{
  "n_layer": 10,
  "d_model": 192,
  "n_head": 6,
  "n_kv_head": 6,
  "head_dim": 32,
  "d_mlp": 512,
  "vocab_size": 8192,
  "activation": "swiglu",
  "norm": "rmsnorm",
  "norm_place": "pre",
  "norm_eps": 1e-05,
  "positions": "learned+rope",
  "rope_base": 12100.0,
  "rope_fraction": 1.0,
  "qk_norm": false,
  "attn_scale": 0.177,
  "bias": "none",
  "tie_embeddings": false,
  "parallel_block": false,
  "init": "orth",
  "init_std_qkv": 0.0394,
  "init_std_o": 0.0,
  "init_std_up": 0.0394,
  "init_std_down": 0.0,
  "optimizer": "muon",
  "lr": 0.00547,
  "beta1": 0.93,
  "weight_decay": 0.035,
  "lr_head": 0.00522,
  "grad_clip": 1.0,
  "warmup_steps": 200,
  "schedule": "wsd",
  "decay_fraction": 0.729,
  "decay_shape": "linear",
  "final_lr_fraction": 0.1,
  "batch_tokens": 65536,
  "seq_len": 128,
  "doc_mask": true,
  "train_tokens": 276600000,
  "steps": 4221,
  "dataset": "wikipedia_en"
}
MLP neurons of a small language model. Each row is named by its layer, matrix (gate and up: input weights) and neuron, and shows model dimensions 0-191. Each number is 128 + 32 x the weight over its row's rms, rounded and kept within 0 to 255. Numbers have three digits each. A neuron's up and down rows have the sign that makes its largest values positive.
Before each neuron's rows, "fires on" lists the tokens most often at its 100 highest values on Wikipedia text that the model never trained on. A number after a token or word is its count.

fires on: " =" 100
L5.gate138:175137145181111163184135072121133130103102139116158165030153138158153159131090112148084234161138138149103092163183108113138119109146095061166131151120135153172134108115135189164147146123075108116091132169179140162127083107144161123087092110098104138063159157116131170107121125161108105179066094138099182126137108160100073087142157126071155108098177127161143124105109101062088146107145102157128110129142122146052108159120107127105147213103107086124171110140110076162181166152149155160165142080110078155143105098099146141123164126120094143092113120133123084145160117087082081125
L5.up138:156137122128115145116187061076100166131137095131130043106173199169140118119138134123153165115114104067071162126073113109110163188169073166113139118116163158181075224169163089096120126190147132126140167133097138155113121121116132102137130082099152159145092175122147105163117144159142147174097102097143109108183082169141116112165110151143156194138066099118151080111112146164134149158144091102135131149106100095147149157137113129097129113114172138146081132148113073138170134147088135124138170086139156198116111054118159157108128089091127125130145114085076189095055122074084122129

fires on: "er" 14, "ist" 14, "st" 7, "ologist" 6, "r" 6, "an" 5
L4.gate430:091158150125096164079123115154146097101194080108159176110145097083121107111134162062179140167091190125131076122139138137129073067153158135131108124137140114097044067091119098117135106126097093102113158072135096154142138140096117120118136100173081110123112088089103150111078116146162203125093180103154139152110144098121109140155120169098158127134130158116148175125104103122096110110144147072145112101135199147133122139116175166105106119129128143126166146108132163129167129157064137118090142156167080181133053139177134138122183105138153074145165065098023088109072166090162165089
L4.up430:147119127069103143123129114129113165121092130091147161140120078108111148087150132133163118193109115088140127104139112134110071098145129143108115093090086151152108170128150119138138150144130151114123127092109120038116197096167147011130085076102161125198138075116115115067118098133120126100138151080086099120077174145094144092079086107145143136087139137106204077073122155138155130133119160118149108116154139191087134143127098220110129124171046121092199145136074178165099103134122151127133142093146145093145114093138170076109164086194086147082155130139133099142119149141181126110

fires on: "=" 54, " =" 43
L5.gate76:123082108143162135139120109071121193168158163138157131065112165073141113144115111164116188147079056103108133107125097122140148130126131146031142136111072103127072136079097157116174166150143149095151105128124102178074095054153177167128166107093190090098106152085136095054155125133159115153167112128168123128169107159122130100050102148102132121156146193133162067155194155102126126105119157107121125131184120155142162154033113108131125105117107145123134098149133065129146166099104102152153061148099131126128152125172180144124161165164100167178133137144149089085135125126102110097
L5.up76:139154149131165136196115127088121096157089168122100096119180153082103157130084121165099189112086099158071116127072162124147082111124163102110089087089106172170129141121098130136119112161097150121145084141097168146188119142115164167143049068116134106131125117114136115125126065186143119190068150124183147108126107041087128154128128132182099073112113124124141116150152168097136084168138112112157141100111146136156168166115166161121097126078105118116131106108094046103106165150204098181119089065094103136110130138147159179139119184104061156174169130141159121074085121156107111105

fires on: "," 47, " known" 10, " •" 7, "-" 7, " former" 5, " Japanese" 4
L5.gate4:111103098168094110181152095114187115077085106117147134130144127105107124130162109164095145127085092102212112122123075150141140030138128114134103129140111061094148118078170185134149143091143161145151141127111094147130200108140119133073066177072150126110086090148121086114120174091156112135139153094076118113123138103168069174126076146074104164094114178149152170146067152152072158091087082084127152114125139147092195117118148129159133153133141101152142135069129072154118112115075099129160124125122107111147157095121152102153090154182162117081179193148082098090190144135111101124
L5.up4:114119094156119134090108106074111078132107119159080098070099068081204125167166116169128100099184194125130086121161190125110107163175197140107184164115145170099163109099121104130105186119148148124150156086166192135116161135111067088127199120159183124137160065163143143109164102110145079089135064182106158122104107140127119137147142157125116134125117114093112068127149121146193141115052122122174138086105139112114067079152143099144125084143148107107098139130114127115108184137142148168132152127173117164101071133164066117107121110120108120106130110140145151078107063136125060089

fires on: " where" 25, "z" 13, " Gra" 9, " how" 6, "gl" 5, " sur" 4
L4.gate476:096086112055115066107155182079151195153088149115157171134155144143122115139119134176148197139096118120109099112083143091153104095195119137134143123109083169157153132181139075142189109146117135082128179113195124156159158151123082136128103120145117142074134113090125093172159076099059158119106157109161155071145127091126078101066127156116101144186154172136120113118124111097124107125126118111070132157106083128148095138121123148197087174165137163105082105182119159114139131104139125071162055155165132166100114164076090083166059133108119185157153110093145114163159135140076112113
L4.up476:107121120098102112095186146124122144112123159120171094069118149131117120165081133098105145148110184156133151142042053083100084139156199107103120219168114114116079121142155112136156098109102224156136141127138160157132083082145170155109088160183118154092162123157121204094102062177130092083144099119195126172118061146156116135138164124108120116141108116133160136090076111173130114148137090103113133085106109097122150183104170112117088106128135136081135176182126147109129125121128123168138100189091136111143146105162133130134177158183131115128112085070078121136189148077119154090

fires on: "," 61, "t" 4, "ther" 4, " of" 4
L4.gate101:091185146174115177145169133127127221102057119107133132098166093070124100130159108160123164172082112115064154141194183100093078123175131110139124080110098093067108165144152141108186135126093155113117112134177177125111148105127108132153100142142142114110187099146112138170146166130121084128091077110092193077093129120101075066074105149148130188168140115107147133120133150147169112124142166102109201172133145102108140140088140147143130146131055100131137132128129173128098146095159081110135087160162136119122092137137107132180164121134188109195168176111137081142130065126113107060
L4.up101:076098050107136126115188115189115115080109146117113155104120186111065126195150120087155098164116073098126112131126159106156080075128135159135092126156091164148040114114148099125123093114139111106078074117111122114139131115128070127093144148141174114121112107168165119117090110143139144115148169170118130142075149120139131168100140122139060157123142155111134166142101151181079119125107140124107112114073148131059122141119096067103150091180193082154121128165174204106089162148125106147050098114137108087144154153138174130176070104164140121121116103129164141103199130114124196047

fires on: "," 87
L5.gate503:128120115197100185129139160167128149042099153134165169120209091090155147170115102110162174145121115122129172100120124158175126109137113100098186098163120115052135101128091151156135077151127193178142179134142099144080161088139143178091101119137151165111115123085114116091130090078122188147039043078081107129150112135190137150121075118129103133090131186136125171148176129108154139134055168155132138193099136088126195087157121165168164153127142112121114162172128116156092130187133130148126110136101117148086170109123141129077162099136103102172124111140118142148144146114087126107
L5.up503:087117146068096086056090167115169087125094037132159169083176175135115111131149130145153128116120172097159143158093125105130091120150124136090104098149141135140078129090124129148172130115171168164111103156158182204139133170146153090119118158153127088051128085132147070070106121039157109106120117125203147139163117122149176093180124094169170164161119174113105156124144099129100129130149126119103165131159159095123131069120184120168124084150092125125161104112120166145123069141123090100151112136113099123138107170124183136114157098159136140073107089155166190097165082175173083089

fires on: "\n" 20, "." 15, ")" 13, " (" 9, " \"" 7, "=" 5
L7.gate30:168109119142186145128165172164130072118150146151116082114140114115151133080102085121120090092039099098119099087107181170084124169122157127145195115158131123115042103157166160179106104082086169128142120093149112135170108125134123148137150120143124164200109097186199081115125106114092108136099100103165167192136145129115105049062127195117123104139165065160082111156122121113148151132140092091171128124201112139122163083096181110135133165073173135144063180175120129150145110110109129140133102132121100129159108115158180085134109079136146103109171142111147100172114119108164138176
L7.up30:141131167174150117112160131133072065120127100094094125071144161104094120116093026151098113134142108115096155086113175179125074149106085186123106129072171096117107130111139119079109156086128107055158118111149119138132099195081091146189166082090092158159117080155145114158106098066128074095145077122073107154154149135139125087137130155102159105191159136143146191121150131139204091103136092153150143119152191150130093169145080192182154110111088103108083149141144155154166129137176134114170129108109119142141094106125130132154131100131100142106175146096119164133101164154112160049

fires on: " (" 29, "," 24, "\n\n" 11, "-" 10, " as" 6
L5.gate473:153135092124168133204164094139097160124102127140099102060109105113169124128133142098118116183147098120082110152171114136141144119188135165106103108120091090122096081133123112122131175146131180137139117135202138162128141155161130114154120185120103137109074117158118211151143105121130132097148063085029142114140127133155140136090096229092154166122102151163159165117204119145103137125085118166127138142173109115103103097101046075137089127128129140137111065101223087114129150177146128133127176131114177107172070092109089124163122090108085138188120108141159098115105140120184140165
L5.up473:139142150169119137130071151106160091150164106168038097134188110155128137154172159071146171142147098139127128158133134090095107099181145101113114131100163100122104133122132145083145134111051087190100168066209115123096112121098136102144120151095125159147082181139110136155112141139062184116101122069117091155178137145159171162106140113120153158184134193126170130088147101102159112096108138170109136169077118116148176119085101163131135199092150143130134094156138170175134149190145131083166102111123124129077142099044090130171090098066104132078074155086124123117150147135114174139

fires on: " and" 67, " or" 21, "/" 7
L4.gate10:138150157092170090113087203121152168165121124061117093121156115120088115136079049118102136128163075146116129102123176180152140094106106094151159205124163161112096043150157101137172163124118063131073168117091112132159137120119099149133096101149090166130138143097133088121159114181154148101156102139154121120147190136092123076151138148127120122122159125086157106132126132087163140127107184058157175173169117159120154103114102128099124179141121139107088170109074136205068130094085138131126093147138140148173108049107168150111137077117096124081104125100093139156162070104199150093
L4.up10:100123138137135104129098046162166129109126192100144084147142140108084152139085107099064122130116119130123130125136192096088157105202128112194164099103076170094081114124093061075158102088228111143105124115135207134097093110145136085060142088130116182134173104171131148077163188132124109128094093075191133097182110091116099133178126168111076201140149105119151100130128168176127133151134140143135100171175120095098169079145125140133134141111137065150137147109115142133116107092120126171102091162129062153142097132132118103144101114182119171106099134110115154100168121095113141093

fires on: " –" 36, " with" 11, "," 10, " -" 8, ";" 5
L7.gate142:097159149193122115064167123103086094090112099219142161123153155139170130114117102074110102140101182124130138140138157099113153128141140130102158078206116151045101078140102147116155148203136211179132071113161103134123136099142112142120109142178173165107096069147059148130094115081127114108136122066170118136149114112080106088178111161112121117109172145184114139179181175126140096157116121153141118161116122139093135131138100128153106133145161163070075108118114118121150104171100165127135140155120097162104161071176131185060140182122113176093085129100114165119095099176091109131
L7.up142:104148107148092064153168195212162137107157131128137205066127177124146150142073115143119133121126113124129122106153157103099110140106134071157090149160134163128108133119125113121092126115137161120164141208137114132159160158184148170174125198140100154139131168114084160105144174117137099144110091142114135104107180105130151155080124204127165115148142074136132131145173136182098119157040123077046061127156131128160143153204098107067158128121127155108101163079156147139159149133083140147130150113079076108084139101144156167129086064065093132158117121140109128133165077175136141154

fires on: " and" 38, "-" 18, "," 15, ";" 6, ":" 6, " in" 5
L7.gate294:116137128108118113076091132181161132104135104155152163163131171106128113188127113164114116127122150134142177095173134110069148121159133135150200079097149190128143125102090096118095130102181099161080144070149180091108118140105115106171165148164106127123147142119120130092098207115056098150102097117124118078122084094089086056119153115172167151143143161140114149182192085083091160137128071084161161116131132126096129100085072112171110172080104108087151119084111098163060193156142140104108077127111156132062180128094121117200098108119143093159114152081154172103164127116105107100
L7.up294:131101089164110120174126131170119119124141152078164123156159131131196114105134098205108151103134130108123099155086120121168136134080100077186141121110093133088105130106131116087156144144149169116088106147139120120132105110173140152162112149158089189115121138125133169095071188179096186144138147103158149087100176104093122103209113078173146138123127174170152134166106050097085146130101112184117095135122085195167132128119144134120083018114105036091111087138118147149125166110079094072103120111145068068168100095107125101196130134082109138098109153134138104158119141150115116150

fires on: " =" 53, "," 13, " War" 5, "ti" 5
L5.gate10:158137059105147082147119136163079129146101102122113155149184134137142143090073157115117110161100103130142140100134118135097075071147132119143136183145188113139144085070115125190033139132144116113138120176194143185166122117188065097098159110065155123086116140136110076102111089105116129097091162184151125156139148170142076083155130103136153097158116097188076116090190133163160151098130081170152119129147171191146149101069082098169110114102107128118129081134062116124079125143100121121135109150121151114159148083140154130139145090155180185104148158179167167123105145150102066094
L5.up10:115150136131140134182104076134082178111087055154202143142135123143159147126056142087152158130106157162103130114119113163142148141157072092116099128177107163095127142166099110148124029153087125132129137190167080161081115159132163194111129094120128103109148122185140125069112094167139152125133095125105205144170165143153054136096164098052148043130141049184106156134099142137153136140121145155100144121141162150196120112126131118132133113197115108180094127179143098121093127135152111129075080151143102163114112169134121099092156122129108126080083143118084094105113101113078093121

fires on: "-" 43, " is" 7, " el" 4
L7.gate420:055131106113112116130132095090155137149135086114158191102127154143143113063154110176078088142074113094085137153123130078138119073136097147107191091197115120097151151124102109159169100137137078107140116165197134190183087114126101083133220135157090101116109155115162127155124117080131081145131145116184178107125112153146058165163124141179190135139173131084140164117137139102127094163133143151089125133099130144097123105111080040113089114171098113167135098121177141114108143103132153163123100113152146084099103149101111115135102039158157095123177133125127187084124155061092118095
L7.up420:097168204111108117071132097134156155183110176075162091106058184125145135132130119128132161103119148145148089174131116141132162149122078153156163125115130120115161143133179180095084161137134085085175148113134171039113175057141099091149104142073124164130105095145114134102087112081111159136124154113101105124178110163189120150166151131098116152109166134149090116100178189188081144088156158112083175071089100103148173064133112131089120196136173085113122098117094171103119174114149094078075205131143123129117164121103156132158128117136147200144118144116098113114135130177114142114

fires on: ";" 26, ":" 15, " bar" 5, " Ar" 5, "ara" 5
L5.gate247:121154098092162109074128125127162121117081124119088087154114113151095126101063043144148160105126081125068124164134089153122102113162091147097122144131134122136156066092168241163123105213130133142112157127102117092172179085071143182170112162132126145059124153099099103110141075138140139125089146130141117145091148148121085129099112122088129150097144131134106116100116133159141113079162096091216138133105069121146140177151048067158146115072183133092119058142115081182125132147128138122099173109124152184111112138096107086151110129102077140106156096139169126119094069102139123105
L5.up247:142145107092116095063147164202100136190129151103125136122158140160127059156119105121115139143122160128103143072091102070142096168138151115099141106106093151162158155138166120097092128101216117153111091129147157104123146127112142076147129088104175160117107135117100163112170122123139119131167125159117169147158150103163221067167119088097159126164113155055073137126147085097141116171091134190104127183151138162139133159117132086095121187129100141132135171126124142104083143179164113111116091105162076171111135101111105067190186148125131158060157127157068128180111172072133175189

fires on: "s" 35, " Del" 6, " ad" 6, "t" 5, " Ch" 4, " Year" 4
L4.gate129:135089115191093151087154173142104119181129127125209053238139129160163101138130154110157099149106125090100126111124164192167078114151121066171147119099121115138178088124130166102143136133106140117140140079102168103182177079144158094141097119152102151169107100112170153098107087094126146111152120117196104113124153128100069172124133126127137112160117148163190137134096152119130131094109095113122111114157133107113090098122128192103102134197139169146100123088122152078129133147136141149118097110074153093157176125123087177180141115103135205111120197147158090080184171056117171105
L4.up129:069151079105133096120154070087102135190133081138109129113127151103173128185095159108094133166094152141182160129152070090122139133155093114104123081199112165142179135113070164118092117110106162120154117120119136112105122163112139075185150087111145198110180087073133158051116151115116129138153114188104089174117125137092122091160135139076115140119130134158116077097098143140098123186128141184136175092191095126119128114190066082178178111161178105131141138113158146151119175116116137092050143166157132105166146166095097141132129161134080082171117162100150092194107098133121161136

fires on: "." 60, ")" 6
L7.gate454:166154193163132083086136096093176111128125097113111147151142077181112119167129131109109104086115148134079162084164205122122171208186141103136108114080097117165101127134184153180108129142091111097086116069107145113160151169131094105105129149087127181130153128153157101106166130123147140145185138149105128091132108151090121066124072116108090169110120100178070119157138121144153126090126120102076153126137119104111094156097107141107075165114180118180102069125216127109137105139080178100088119117125084125150188081096134113104112109191171163075172126099136129098121152090124083210
L7.up454:172139122143115125111090172135080144137159075098104184070138079101124120102096133119108116146120089136149139071102133136142184150113084154117171151155129127121081111117120110145124074048110138127114185122114126190153114131094175122129046089164076163147130168096157146091134189137154131145159111097061103135108140142105096156101104104153113129097079095132064168163126079134093177142089161159127185116117158210117094128113146103098166147177110179060052101148138134098102058101130124126180100156108142096126109053186089131059096156106095166134093135122118147137112117129134084142

fires on: "-" 42, " and" 9, " &" 7, "/" 6
L5.gate16:192159114179168165106132123136191120123133112121133143132106097145145156093184138126128114111069121132160187154151137088113131102077077169134177141124124125127095109161153091120116176088099156192148097157165170115129065102065137089141171143151140136124112109075115069147170169073158135183145104132127134080190115158125117221170112175160207113124124120090113103155104111166104078113136173134117162169171135142091087087129104094112157106122113135167130197107081112065117095177130115118145144164123099077188156101119118126164129120172102075064133164102147150101123085134101125084
L5.up16:111122119170147108131132134105140095079091168145122107071119102074153115126146157097116159096105111156105050139167153091186133153158092191165159145078122140147118031129177111133116093103152167138116116109142117063105161215086184107127119150147135199161164100097123124065148135142082129145091097093063180106101127149086151139182095109139113123131156099113123124100110129200129117139163097111119107145125067098137186091117117114093053136081106100100078139129101177135085161141153089157112138116069165100129110110114138210120133097083151090139179088098133144136140144099177128107

fires on: "\n" 93, "|" 6
L7.gate426:110157140142066180131172130086085174134129149179061165101075093114058143139101104066112106097194123091106147143165127122125176061143115131122164154093108043083097093118120125179136147171120162108090149182118125123127117119138142120161066172157065100195155084153135112130100140096124182209127089148105164125129173144119117104084140193127124171147174125151131150103166123159098090174114137065082140143083166126119108106133115125145113129112102138105104085152169142095109135098116150139152138100115125094109100201167106142117148114110126115173132179052143150149153138055144105085
L7.up426:138182104128151104080155131114113130146094147115135096088132092143125113149083098055073116146169150139112135141177119110146112125168164172114180079099117100088091163136137169103130140186102127145145156073125161112143113165116173191150126147160122155108153101128147112135149144087104163133105068102130190192142103136234101083098124154069125136157203150154099149103160188117123095111126148174138161118108176173074139128148111126113078138158113139089123077134150152174097117170096134045153104129089106142085055117131153120148119153043118077150100207106130103170125126101123151156

fires on: "y" 17, "if" 12, " Sh" 12, " f" 12, " F" 11
L4.gate332:148137080120099173059132073091091109142135122128072122104145119130140145162141137137109104113105127137128124113159042114110119105124133189143156127138105129142150143141124091122106158109113072068198091054111112096143096141046169113118117130150115163114153148137165159104112048085096136085177154091105122128168098172111126150172031123126164131120141191135080111140144161185150121092152159152061129138157108107143138112109102137093157105142097161100161090098119161094111130100160163136102137125158133070071172167079120142202095121184181182130163094101079088115087066123141110146
L4.up332:133106109127156129103108167126138154099079132155135119135150160205108068143117055090156119121120134122051112146137124155156124101101127131112107159122097137109105088218125167082127074154146082164089076090178124199124080104088145099136163155090132129147171107126169105150113143114131106127103131116128116106111144127108133158113118124165080128165103172139063188169143144135116143076105134083145079082134103105106195166134162093151134127102089203154178120159141111151108159102158104136046097174081084138095168175113104101077126181094148098112211155113111127104191138063150129116

fires on: "r" 17, "-" 16, " re" 15, " co" 13, " fan" 4
L5.gate101:168117147134115101079155109157183092165160081179093103145129135149164129110111133113129140172065170118135138137113096075139100128109138116155166094118130138133129117115150181131180076126039137099122124167187113125083158109089148097128103095151152127103105102120175084126108116107072137192114179121140074085170125112154114121106198121091148128124173204146153159079152200153186135061122111185143165097154117149106130199119129113167109129114168142173136186138184155167071114117170117102117141143132130097163078114090146111195137135133134093151178122095212164104130095175104129147
L5.up101:125147167076099129123156113162132120134146142149172128153148112120097080144118073186138088123112131102175207132131127162095084159155129143140161159139119114116133151091165136057132093132116142051089173141149099034075153104153129141067193127093132151144141126086185167122093137147151127153069145112125125128135179150136195109154131116156131132075139173156138145167127137170181181127108142123074157114124162142191123111135110201109127194155125136103108121091163161099133090079134170153130129145147135155080149105101176105130060080127159119141076086109096097096204178106082181104

fires on: " =" 62
L7.gate485:105169079140119144134158141109153099113058126109144171091120192115140042130102170114155145117113129120162131165106125126149076103095111103111101137117168114163080180146119095135163092143113126132079083130142138118101119110181157105125126090083118108122095157171127125087169055119167150106067175128114090095173123125070176129142095148108109159209138148176120162141153154097158113097144132103101148086139124158171096078084161090104136095093086054070129168119158178104163212132175087111093121123111129146046095076143134116119135091195156090113119110136065173152138111096101119136
L7.up485:128185138100134112138140109128131178141117164044131088129099125169118113142090129106175105143091140174123158114127073126091102113109130117088121123059088123082139128141153133132114112220115136153116192169186142169152201124099144066149116113143145152084126140169117134117106137176050160151134126156124097152173081177132095138131163166175112065138117084115185162176157135119160107104158107093139126132143173135130073096141118115081131127101193191140103169167125085074086136119132127138113108175058160204105115152163141137135143180115103137105111065122165084120107135106063121186

fires on: " and" 83, " &" 5, "-" 5, " or" 4
L4.gate501:187143142141107068121111128115169130155077120135150089104104179117133108127142071140123102134101132105158094042149125140074125141188128147119140163143130139161117064164097093119120129134175129171113089112119185099098124145123177146139122167152222161070118108094068109038140104132101166110108135065141167121159164141146155083141132145086080132096134153105113096100155162111118170112131174057059119101136149186185110098117048094156100160097121126126193136139137143147145153120104128190148141099109088125143129125091162099116134098182170154065096110095178105139113104089116081163
L4.up501:104125090134108161083119129120089094136150142186154115094193161044175054144093081188067110134158124191153132180090136113113151124139086125119118154084143143120113063145104076095142135170206113098146089160134102159134122103181157111117080126165140108159168096164160152098118108132080110146142090113201182124094183114134141156110141141106145096104193129138136126137121123092139218146140121131132126083143119135097071199124163185106115116082153140137127091113114177143086080149075108124079163072127136153164127101118188128123177115121105148133115099152154114115140135112175139061

fires on: " and" 58, " first" 9, " best" 6, " only" 6, " by" 4
L7.gate192:117136085109164181123118120077154097125124140120142101135182186111146100140109124184156124153140135119163102143106092161076098134157143144119127139147120145131161136194171135003091124080141163100125155090130154122107164140128121159124099108097154105119153067133063079087111172063127113132114143085141138142088155212159119147134097107115147146152139142230119066156137084128111157102130142076148112125134103105157113146164133103148130122178030157112153175134152112162184111149068103139105162100111115155082141148108024114132133115150084076106161127118132140170101160167178137117
L7.up192:156176208106107121101167133139110176180139132174137137159095110149124117076127101148126105157061122118141155149178123182109141187172130095134111179128127083132163048123157080121173090132125136166073139093098122142172153123164116145131112097082098139117188079088107150100148127197195089163101162102136176114176085136149095115055111179122100087150156099140198094093155097118126131107122121128178205109133122147153140141082137098148215169084147160114109078126160128154172131089097114136105097119122138140111147095089081172171118132119115145172076130135094135149164159135181136124

fires on: "=" 48, "ist" 8, "st" 5, "}" 4, "er" 4
L4.gate125:138128180075114148145154119114172177113189142159117126150150109158123102070138089122150119156116141165106103109119119195094094128133130162116150110101141091158066145149194086039139150158105159107140140099136119087045133115141115093092151110151176118184152151172033080159117095182130123133153139203158168103112128078052073127126066174160131129140148123138147131124149169114122101149159156134148100149156169123131079140153100197146147126161111173080115160134124124127124118099076154121127182119076142169101140144141183167097152135134102143144152178078139169135075177131172125072
L4.up125:134130121137101169058114073159188090133163107090078142117162154118088126086085127108142173139100131141131115096172195131091087083164128139088175094186211126144143121093159106047136172161167161142121143055182102092167199119120122168149145079102072136138116103140107115152148156088124109091085159126147125133172130101127135181162131144168151139152144099114129114090138119146128155196135128171148100098144201129119156132085177138123159115185091135113171138162140162108116144064143188099186105193111102172115103075165170081120116101070122103121153144116096122136127154143104126145

fires on: "-" 30, "s" 9, "'" 9, "Ch" 8, " and" 8, " ch" 6
L5.gate457:216172164147116184153156130116080145115049128077155119151113108125106166148139158085051106170086178169183116116100129087150115107142075131112136159122096112111141045161099157107156103157096184179088144114138098132177101104107160083111144095137065113130125111107128122153118173098090199159131090113131172069148192188150122060081156136103112170152133133121160161089090178116115147113129117150097127146119119109076174162171095107131152096128103101095106154137186075154147148149124134175095139183138122082103170101086160127072154117139103126156105121148120110119163127176097116095
L5.up457:104151094113119147123066141094092137147137123098166108109054160142125103170167142104139120132092147056130112154142163135123093144137072172120123080119113128145146126124170178099119154172098127135122130150159072046087118088129182167179053155129130123126110128122093081121120142159116132177118135147137176063143126139124138129135169130080072110085168162178144090083071166140166137121112105075029137186101078157106123172129112115097144145155091132045123080153082101170098114118116117153118168155092139141137134133078153145137163175135118137153060180077111133090200127116100091096

fires on: "-" 25, " |" 19, "hip" 6, "pe" 5
L4.gate18:129162079096107143153171125137208135162148083073070148154130148170097104156183136103138114164150179185113168125159178178118172045070140116059083116171182090138159110161113177094164137123100141103154121172154133117168156142128156163134049211134129124178158105138175119128167143102124069179108175119116121095074090132100109111160135156170151146082142097113140119161126158149153145159084085114120104109185159149155103142115105101180122171152090109160142134150107139119103116155110142148139132140085090137119141103077119167120116108151074100219155122137094126115119094099164096094
L4.up18:072165185173157125075140169141099107095145120121163093135103107105090173142108117175100122104172070129153114101112164108118144187112102125157140103092116084138129155150155187097097128086102122155136170126177181113088195112135127106130146120126159145126100149091131195108199138120161166083179164118160123086133087127150069136187116107145114138105125152116124136079141149156123120067099114145088051158087160094096093117108185102115118140144157090159125127116070142165067091176115076144159185165108103060079146104144161140152094147124155173114081085125169070073146132167116182145

fires on: "\n" 26, ";" 14, "," 11, ")" 9, " 1" 4, "-" 4
L5.gate493:147167150079059129064157186129162080179102124123068120120155085111083112140135091140199144150171130157094104091110106134126110133160139132165160069126092122129104099084124156172110095133064171103115097152073087121093122197178071161105131088144171171129146057120132104112135128119198093088134084132136117146092138048207094127062120158155078119196113195145105125095163147112119129161132126142093126112164143105127148083177107148162123100083151144098200135173172104133117147135112175118136147132096122157117126117111092141113159143154152147069106122099117148087147117099083131111
L5.up493:172128178136196109104080130100180122098160057087134153137128161058113119131116138140098090131117097144072099142196196128083153132131165158116136119157204140081109149171171098163183146133145117160151121182170096110185128157173139129099211141106103163102167086126082096151173119162094109155135163110110126154054136089155139136085041133120145140109142156102157177130171153142110164118189073175120207140085107106156145126134084151181143150163144126120058123131103164128135114101093119123120109154158119141143096111113129085069155159109135163088094131152083129139131096142134125126

fires on: "\n" 76, "ía" 5
L7.gate75:132159111192117082113117069059135112139132136134075113120060128104110084099179140035137098111135181071144175141141108145125096060119096083149161147162139070126099172145059170145130157133114082116147139170150127159137109132133111093165165111158093120154106135146104124136123113186138097146136144124134116099168166131159064123074117135096158135240147143137121110109118123103148132098132167183139126158115105145108215121084191127106142089065098174123100150135136144087125111162127119174154105131069191164104166118143100099100104076147165110128106129153106196101091157141083139099
L7.up75:187189162175086077167096171095088153096160140081095106130120173141091180136127123141125112072182133189136154129118126125164128140160123086183104141160181099109132075087140084138121137142086115108207122111152099114169205137163170145099098157100122120157129118065112145151177138123114122168129125129088170141091151124180123106133129107127151104193145106182137162090140163090151120172096104125107123166127179098080126109099132117164113100133107126147166088144047128088118120178094138083084128136148111122142145127083231087154126165137092111112161022130148123159123147168138134104

fires on: " the" 31, " m" 10, "-" 7, " kg" 6, " of" 5, " km" 4
L5.gate232:111160094111134116119081122148175085079155131142109107172118124149104063182119112148093134110142123107099075115151138138088098155121097189121191106137097118114114120143125125205098154136144106134103092130180180182128117170156133103131147124128101108107116131149138160130102143131137115179131168131132167133124103162127121113135148126154199060110109038083103146080128132147148114204168150145134133120109128149134094131153076049169080091107161080124129123204174141102110143167131092128072115125079136084176143150140171171134075190185090135052194131080133198119150079162138142092
L5.up232:121148062129167100152088184094150143113111110180137119060108148109106134099143127111158129125157142072108163170114101133104120106098148103108099138150161132138132155111095120135172095129125091138131157127141203082083206154161095121171126101119165097158098151128149161095162147123124083141135160188061125090113086140150140152141115183115158137159111074135144148123106087140086117132153164160109128200114131146133104125152121114068189129152130134105115163072096050118099075149102089147098130067155169151113134130127129251124150177145191112049151141164145171054169091116108142148

fires on: " from" 24, "a" 14, " of" 10, " in" 7, "ova" 4, "iro" 4
L5.gate134:175140121074129090159112167193083110116104172042119144146093129072103196149110133055139152170149122179160199163167167147072148146135074123114111099148107106119143131097125108115147146123131133098105082109083069047149171150074139178170146157129143154089134091145055155097079149083134088128119105111102143052135162133153093106131133125114173160136166158133139111129060111164106142123171129121154125111122112132173154117138119145142102066147150092115103148120155176132183117141095219095127157172082104134117106123094147184129063089136108124132151129100119126121097111080154159087
L5.up134:155142101135072101119137122111115130105142155148083106110063108154088154074083130115138143167132171133112191083150140123100104172155112106137156176132095154075146100152105135086154089090076135087152094140132079088104140116145086106191105110119131167114156163109102126111104170170169103081069098118107109094148090083141140087103176066055138158176117145073131144148142092193144174150162146077079082118089108093101045103095183106158101154118176113062100109136141128139079201127109131175093129171112105140096186095146107126143128115134068129117161172108162112103113087105093145130

fires on: " |" 21, "–" 14, " the" 12, "," 5, "-" 5, " a" 5
L7.gate129:168145093162172138122106136135112121066147108136138226152148141159142080199109068150153147140134091117122151110136130120141090158150163098109127147144116066117048113172159122175158105118081175114165125176163219122077122136084124114141131160134144131156116133131185169137144090096118139064219072162089091158177152096112117129110171146162096151165139150119134150173168098110108155155165118138145124088149076073103106104159097112118143147138101103110108138110149142134124124178039114181128130133097158171160068124093096081096070096099149094148105102128162167115161130138081101155
L7.up129:163156130187094121130094182127150104108119135171157107093095146169173096171154084138146089139164092199110133131167146103166132198115129121156090121069169043152105113102189135124090138086136127105166119106210085138106074148151138166130163166131096118152116128131189157175110094098161124166205141130157150172156154162133119106116118096131113123141096126140160116141100090118097179188072170130145109192159110136109059143112157106148064159115185151149111118117136149128109125139115116085122160102082110167126170102139153116069118173135087093052137166163130091141090148126062097110